config = dict(
    num_hidden_layers=8,
    hidden_act='swiglu',
    rope_fraction=1.0,
    qk_norm=False,
    parallel_block=False,
    optimizer='muon_variant',
    weight_decay=0.1,
    final_lr_fraction=0.1,
    doc_mask=True,
    max_steps=6618,
)
MLP neurons of a small language model. Each row is named by its layer, matrix (gate and up: input weights) and neuron, and shows model dimensions 0-127. Each number is 128 + 32 x the weight over its row's rms, rounded and kept within 0 to 255. Numbers have three digits each. A neuron's up and down rows have the sign that makes its largest values positive.
A block is one neuron, or neurons of one layer that tend to fire together. After each block is what it responds to, as a language model described it from the Wikipedia text at the highest values.

L3.gate187:134150116160056145105122147148146159097151073128040105145167143185124098105195150058150105152155098114195144160093125118123135128065115163137101128138169145121124095130132099193123159138131113177123123134084114161092112124116146130154016124200159140131132142149114061167155145131108111138202104145095100148110166132158120131164188111120170191098073100128124168096093127131121185156110
L3.up187:147103133176129100132099107159126202103139126112121172076132150137139146145116125114161089087066120139131129180198054150103087132189120107090160157129181131112121070181089060143183078156145138134168106145119123140165070178191139110131139113178108157101130107129121152049153093100141171121141147112125112071086104077154126113133095140169096051122159134195078134100155077116063131125106
Responds to: Sentence-final periods

L5.gate28:111098149133098118094159109163128102091144103168097106171094143093120126117166157152186134139111138109128104117108080051116095122140131122119141169102184135127129081157126178139087095072091162062110119134081120097099136209131156137125129179125116124181188104105099102144129113110150100090139114098156131120116146095120080144139133099151139093157159074110134110105125190106087123123081
L5.up28:125145148091128137179140149101098137088133101090131119118124108129168103207128108151133078156118110106164104136159111175139157126125137106156137175147099082190123087083134122097092086108139073129095129136188100181083149167079152182107122155068171101078131125139132187113132058074078068093103090103169116127144163122137106121154140132119091136108136058097202186087121082122154184116182
L5.gate143:144073128113098060127117131145100083176099095176173113164140122109123092151069144137115118035114127182150115100104160125084141164146172137094183112090084095136168144161126153191165088080138152118105121090168160120178164159087149056098170168147143129130114111098101138152156099114108176088162079156143143120177118142153098094123125154122150090123114169118138088159147171153110159098123
L5.up143:133099190096184167073170186147091090104145129156119085218162166139148114130107085169130098107149103126147094098160114163125068138135080134106080154127146163116157116080073135180104144110174134121125101136148126130135133139154110157131130106102134165127134123130093119128101158098114165130109123158120192173150112142172104126147089115127126127101112139130182143175113134100121081151096
L5.gate247:145150088188172142118086150103113152120149162118102079151122147111126130131136110113127097170130091080075166146091081145216123119088103181115082182120128132117141124135145119137153124185116165090136084081134080098071109078100137185078133180190111209141177138108168153118161124114207166124055197101130155072196094183163123095171128133098119118113171173163091110116167101130089126108172
L5.up247:114067155143101082089121169111109144086185090172142134091207153094150140101109147061124153076153127117201182072185143134127103083161122160154114171104155123147174138097149161133117092147150118072125140139151147183118173166073106121098194065173176129102124148126114114155099138141140154126134108134148183119159126096152180157114168136097151155176166147144104161117137122177117162147121
L5.gate295:109139157114145124147119110132098143151088089155071133181194162155146105118098102102104127131154093066085149128097116156172123118080115146089168140159134075075133153157135082142127098020144082075187108117148102147119130162095118123183110059122151112131174156084130167204148114121102160117143155102159127128085137126152084150154058102095143128127112144179067132130112109165119104149128
L5.up295:165160138063135133129161137171092071117136109101133115215145148120082156119154131138113111140152111074066147161102114061141116148168081143100136091147138118091167071125114144116125131143089077087138141147124139141066057137149132070168111131146184107133199133097116164187176043084126167144113122134142158193076148097184121105159096113135137193119077145086121130104098122082151124176142
L5.gate359:126106146111170149156173189150161129156148140085118058189123109158152160111127128168132154123122114141126140101124094177165093106093089092077066200093184082107121127091101128171159161127100128164131181160123167191081146142115095133162129123154174113075155108130112120164131126113121141117067145148172102177110139176127109161153131105139117133089099158154125195116094102144161109090140
L5.up359:158101130107168106156129078143120159166107166077152151176135171058134125139152149155107133129094083127155147144116177150163164078092063122133127126151167103138098132098128136207152130096120141162134128136169116132144147102103029124118121168163145104182136018165122141171198076147122136060127104164176160180146135149142123111144168101097109181090117064088188134096088165113113169127073
L5.gate372:127097088103135138169082123119104134119095111152148103168185183146108103123091131179133123111174131151071163103089083123143087167148071094102128135124140138118129142099151118135205099127120077127123170132106170126149124155148181095150138153103109112074079102111128099113101106155199148118058163129112166102121165125115094187158128113124112056142177089144181139136136131138138135135113
L5.up372:138028093155142148126172136059112100115156094126101156185117169106128180119140140158070101089127114171101097129136115117150136114207064154163117138132122123197118121100140148121178138154153083145111161150106190106102185145159126110186139081145143126156190182110119113134092058137100082119160131157098152159145161126167105153136134111101164133105147059097168166193133117098182124088161
L5.gate375:149176109161100077129173115077102091190149170134158090110118114097185114105140180142155159192134124130162161124170078130177092100051166148107097175148089150188126094165160134075144088122107132159117167182139127191079192183158116114068105157171145095127111170103083132143133108124158118184141098141165062146119152117121104110146073114114157148085118134168101109114105127077095126109101
L5.up375:065095136170145141205143154139070092099128180074166108152107110151152125116147133168130131160143137196122137146139135136166143121081133176056120093137131167112137109107170089166165115133151129118097160096154134113114150154128114161154116192160146128129098119130109192083130136107145088132128107129110162096163147117194109085115133177091177090146144138120073173072097099126107135146120
L5.gate450:148060147055077122123124103055112184081096132168135093109116056101164116108096179112140113143151113162074127151111158130085152128133045133117095145134148125096097150082125121070114138081139088104093155092196095175170161144110073123125136162183156096133131106135059110095129116117151144140150119135133122129139120178148091107118117088149086146204087097151177159129090143099160148105077
L5.up450:160121118125173155126152085144102111129127074147151076150124122164158145132151115136193183172114115144084118092105163112094063080147094131124131123129086078097087115141130147109064168130029100132108142127111113134110151136081115144110139152148115161151173065120145147122112177044168170161144062105070109172097089124187078091144065143129133108151094135164151065111106081137116108163079
Responds to: Word-initial "in" piece

L5.gate36:126153123094089086189131112145173122108146088161141124095139121157109089147113071205172133117125110141157112099112163160095110116098153015107146148131142183093120100127052126105084130094125121146119157203161130107128153176122119130112144169072122126134102156128188082104137153041130068144095155143123124146057168092110117077135122095127165094163155113136106109113172126121172117096079
L5.up36:115148107115114065155112171104132114067054141168095110074122114167204161165099132148096090169130137138160138140143108159102143106148111065069161086096077157125120150101119149110108148122095167099108086137104135122164164091201159088141133100141119139094075115125044150118127189137105107138144134115164155070112161096052099128125103138158075185161138115171176190105114175171142128148076
L5.gate45:137135118148105076153196147092122130091087144158148124069109124125092116160107123164117152129122180134110153092130167127125130100131123134109165123216102118139167101169146133175148100079195134153135146119145158100115110148158140119097141144154154119125079173161127123132184101110151116149129131155102133194128144064132085062123175192139115166141225149153217102093111114134138109095101
L5.up45:100194125122022121176158153125133137065090172186159106091155090153148182165143103191065137101180091141135171150130122193079111165126134086127146142160115109151143086177164134143150093079156129114095110083220108122109154120181081098076143181124128093143138179131097095165173104111117095211163084072158142136096136119118160120118177156118121116128161148162149109137133097169081110069122
L5.gate109:131179120171115076127129097085129156194105098111123099113139155131135123091141152176204130149115133112155091105107082122134117145146155166064119099147114167122132157133096087129201079095130135072131145102089140167093149183082140106116091149058155107066153146122117150190176133147159181129091119083120097176145131124124106101136120161152181141115156165122128137157123166088141098094124
L5.up109:188111146185106094085082178096103167105152139116078098131115237116123123152108096094101118117073103127154105093116140148069148129122159145172120151134109183140099149160060106067104105106131137138113145145199144184101140155134089129137087100077106125129134084137156098092101148132107145159147144121137144103157159148107172121093154163106162126123049158129154134109110100173077128101112
L5.gate151:097160124156119136179119179103127134142160163104109106159091164139100094153085123180120159109172183133126101130143170151098085067148095149138098164127130084124166113185103104137148114143076112114093109128128179123081132161166155120087181131147156086100112140173067114146142155133119129204180085134067106150146139118134071088199143156115150141124126163125095102144171184158091068143101
L5.up151:191079151137125100119183044127064141104088092122056127168162050091177167076116087116092107096168124131118172138110105114102155110145108082174051085124112089168122119129083132114137148120126141091157121155077156079142131136092140113115104149109105099134070132120119105156097110142129220117153142171167189164126105123159179196083122134120105171166142131101129096108135104139121094129128
L5.gate159:144118156196129142088166181111115061118075088151123159143170144148160097102159132133087100092119085129175117140115127126172149164134114189104134137139100117145135153135100150091102093116096167181135107139120137124122149101143120149104107130118134148116154166140081087162143107113118138142109097090124085089092167116161137079137121163198145159143082097131141148148093180124154115108149
L5.up159:165127133154120110125169175085132129149152131108080168088181110071097167085135084089204150096136140131240127163103168100057103114095132136136100131165127148128107117142088116163116135111159132098144098176044106202123118121182140180105116082112109166121092189132075115112137084163164145132095104071096104092162126161146141073123143144143129194096111149121174140162176135152153136151128
L5.gate313:168124142157153094111150168132148147097157149156123089092125108175157114093132087119142100058121136117143118049112113148128088072094095094105133073163140141153152137105096094115153172113177109117153064128143143137167127118120167128134109192137157128108130159137112141175114142079095075140114170119095121128110092113172055073066132118120154195168138148136161137163098077137129104149067
L5.up313:184099224129098096082162152076147074150114114110181110171133139169143148131087108126128172067154139073145149158061154160099106149182133105142134135109168066139134101112098136115108200069146111119152107095128196137158172147132137121117146149153150095090116152168115100170146156085050171099146129069169105116148180092180081098112111139046123165200153109169192114178109161167145082087141
L5.gate369:127070131135102091177210096159080107173157135143055118149128161122165133138119115161124101143104078155116134053112115122122086163111189152111200120130192084122117135155110120159111187142112120162153128138093164207124096104100129149140135157119178132087082183150114103139169093139108163156135179118144096087151084113089093104165160165118133101118158132126152150155091138079136133164101
L5.up369:186129114137097164136173107084155134187119135135123100074102128146114131163133134181182171114161165165160123088131159129143117125096115160170119135125141091094085117085191128170085184120189181059140173177106146148131147144144109116152130192109153127088093121115145092157147093176154091138164115129169157074154091167091107131173102097157156151060163114134126162117149155081140128129202
L5.gate427:134174136161144122143131137199121135058163071126123117067221148126117155115076092153079105105156111078123170112179076124071172129077137119119146123116181172130131084088100074137079138122128159124139128146127166124136192156173136178107117064098151140108145120133124126122124152098088157150182098136159148125149121161212135115191112152123065144157159184082074097136126199177146154106118
L5.up427:149118123138141160137100113108151127097122125129122112066174118105144148175083155131129133161107134097089132118084127127106153163056152111084127133176137138120121162130140089153100116157068150115165160098157228106129104093122141170116184080123125131125154129184048085159165168164157129115191125102119127158123122149059136123086103184144104117171176227088134112076102166137115145116147
Responds to: Career-event verbs in biographies

L3.gate425:172178142090161067128105120166096174137123172174163108129087155145132145163036147129132153119150131132165151052130107149140110070111138097079169111136109103142105176156107113097125095091191142094151106133095140088153130171153136066107154129118121168120110140155179147144121100072171174144161176183105087192137123149170120120125103196137107129116129075175114147080124167111128106145106
L3.up425:146142112127113101108168129141144147107119171123102126077191127100138109119107094172091165143099148142085117093098116148134087104117127064149101096170125146154154137080109146101151113134174141084150091132118126110139084085144111065033133147095086132092098180105115108113166161071090196106143106104162142141153148163121111116141123145112101189066159096188129110130167214098069082126157
Responds to: Athlete career verbs

L4.gate44:092146120166204098136130090126068126177119116139119185128093175090143128105151162145132122088150141058179127074127120158126160136152131150173130127128098108136089162131111128142089131114120127103153129142140167176120107181042177109183157119135094123048123147153143130114162120124079178123154141093105052141087122105107121110148140118091173202158154134106170144102148124089157157105127
L4.up44:089117160126110137101154121150113109075118152094122126139088142128099122145109161124151127123100171174078142172079089115111130160168162113083138121125150155157201203141095099163151114131107139134141116166171189137130152131121119116162084113103053129178152176096062135133130125089190143099096085134154154140108176101142165105098176176103127079115199078181118119123091133097107135100095
L4.gate51:173120135120128133166099105087133083181126091141105141116073158107176090161171176187129114134131121116234075103093148120136111152156114151183170090126083120120138135114119155105124115124135129095154153168131165149077140137026078194095142147132068124082100128153123091134141118158150156161130119142159051125131119136089066173135109114105145109172126141115151150161116154110100147101163
L4.up51:082092170129042188099171175127066127092176152081173128146218178099059121045110119141126150091187154146122189174100174074110081130164106061099109101161153118138112142095208137098087140151111101141073151117135156172156126087163150096156133118119134129159107135084082144135153159149110118093105085117134127195159143076143201124105129138063084152116088130167117139095125121146193079115103
L4.gate177:159147098144136157157149111130071094127130172128093098111125099074186103110174165183132112137173149063210114109100180129111160162176070142125146126112095142146172164123153120124089136147106080094152145153202193154127124114044126177134179090096119129063071120108169140153154065130117149140145152122114112126120100161120087106158119187073149112172113151101151156093155174122140104122099
L4.up177:144118163140131084144075102078131173154077114190146136135130073089115073114156148175125166179179148112133108122144177123118181133148134089158147092143138125142067101083102130159197127111121094119106096108154151117112138089094145156068111129087121124045119144111111022130138141159104103137086129173101121112067111121132085140065111127154133108156149076179117144129133137132158156114155
L4.gate213:141076121124161137099108169113100133135118113122162135108147120122128143150175041151078143199123118135136129121146135089152078104160137124156119098142140193142188152149140168088097127106161137122119107163131146178131163142151089196092142142144085164023072127112102154106130090122199168111123114104090165089125193099148045091094151129083190172087144123199197138124115170104114142144122
L4.up213:110135147147113086102150100145102186144114119133076080172089181139080082095171143110174127065175137121127127151174099148142121088114149139138185165120117126114136101140127107132174080145176101105108091124146135148131149092109117133122112140081135093118106163122086138132131097116149152110123114110158176112100134118161145162110114154091103135145162158083028162102091108136120101145109
L4.gate416:169115152119078102182060112126128115129134057105117141143130144122150148131147100124147103152148100141152077115072151138171122149180078145163182132136110060131132181132140125100099142121170087122090152172143094180132172085093136172109111124072164128089131144114125102106182181089117165131077165103168124148109152094182093161184139151097176085173144155145134099077137140091144172130091
L4.up416:207133135132128042112122155043100157143138096142172164150116138094128118162126141075145062147160197098158110102161190075139119136163069128095108109160111106157131149114132112084111146115085085147151137133157130154071121131117105122112158105093118195157121140125168160165149136149142169152137106127089139154114110091144105098153134153044099149151142132143137143171132105150118128112117
L4.gate444:196145094094151123153166081141171088100114159162078163026083152114131176144149126167211126152136061166126135112148132137167074112116134138082134091146125166093163116083183159178093106110128112120125136140152141117154150163112133079146173153176131185115111133139143110105153137168124153108064116159096068111116143096162128167181222155156100128116128097158120176105152107145149117084152
L4.up444:122146113174123132122123083086116077124111132133097131092117158104174119143175148172153097153082106180137197185158123173072097093134143159101133116170106181114189114178185146136129101137108051159097124108135154117114129164125120158174137098157155175120151113168175141109129160121119100212110119162148133151096142100170147157146169155184143135081145072146167073173091072085137060100179
L4.gate495:114138168121159123122122077124072131176076102150112107124057149064137130132108134118176129208100183132102115156115157094103095128138163104156133108154088181131107185125135170146123103099104120156112103166085171196145184097119140188163118107114108134094089110120132149127088157089123098163148116140094095146124157118152077178185069140213182119135097108137165112143112087147086171112106
L4.up495:061116143115130144119189082141118097166190157125051095068154101119102116131151129141119158099101146078135161071106093111130106045183133119065136135126097141136131109162135132159133097158185120121130040137192139184138170120104113135133130086098101162101107132159145164088119095111074156134121216100140128182123117126133121127126154159093130123157134189113176085160161087120185146059082
L4.gate507:144164105130141156116158124094103135133076125150145115110139154123160066158106134114120124110143088087084106136079095138138127117075166122147192144088122110198109215112137163088166154104172153110179130219181173123109166087094097085168115100130097080152141114048154100136166157113151124108123105124149122154079088118118066127083151119125181167130141094104156135124100094123181139165071
L4.up507:116083117038120132146086112126098110142077149130081127094139103129128101113143093154097085130123094123128093087131149117129110173160107104139093132120114157133112144188096084123133171164122148102127117154170154132096145083101089149132121124139176094168126141139179123182162123105164173120160181129177130132071124176098089143126138126077190210086111195085105117163097150092114112172101
Responds to: Main verbs after subjects

L3.gate308:134088146124168113115171117097118142146135143099123131178122070129170158133109099118147121126125144137114122139091111182159090092075103186084117187131119151084128106172149048130152141095154149100145131140124088121146174109095101155120142108083119109129220052177145120160217102095130180127108164171144155186118087158186142132160132090109183170131117136140157070116065184130132079133135
L3.up308:100119144120106109110153125158098119138131174104081158135151139097143092086123135152106128087167145106129119124190126166122131124145128124136125163146193099065111116150168105081108186091096136126161174138153131087087155147112058134142108146120157125152103040157078103152103131104184158094141147204129176133126194101128110123169078135066160122117146125084154155100145144149164084092169
Responds to: Preposition after clause break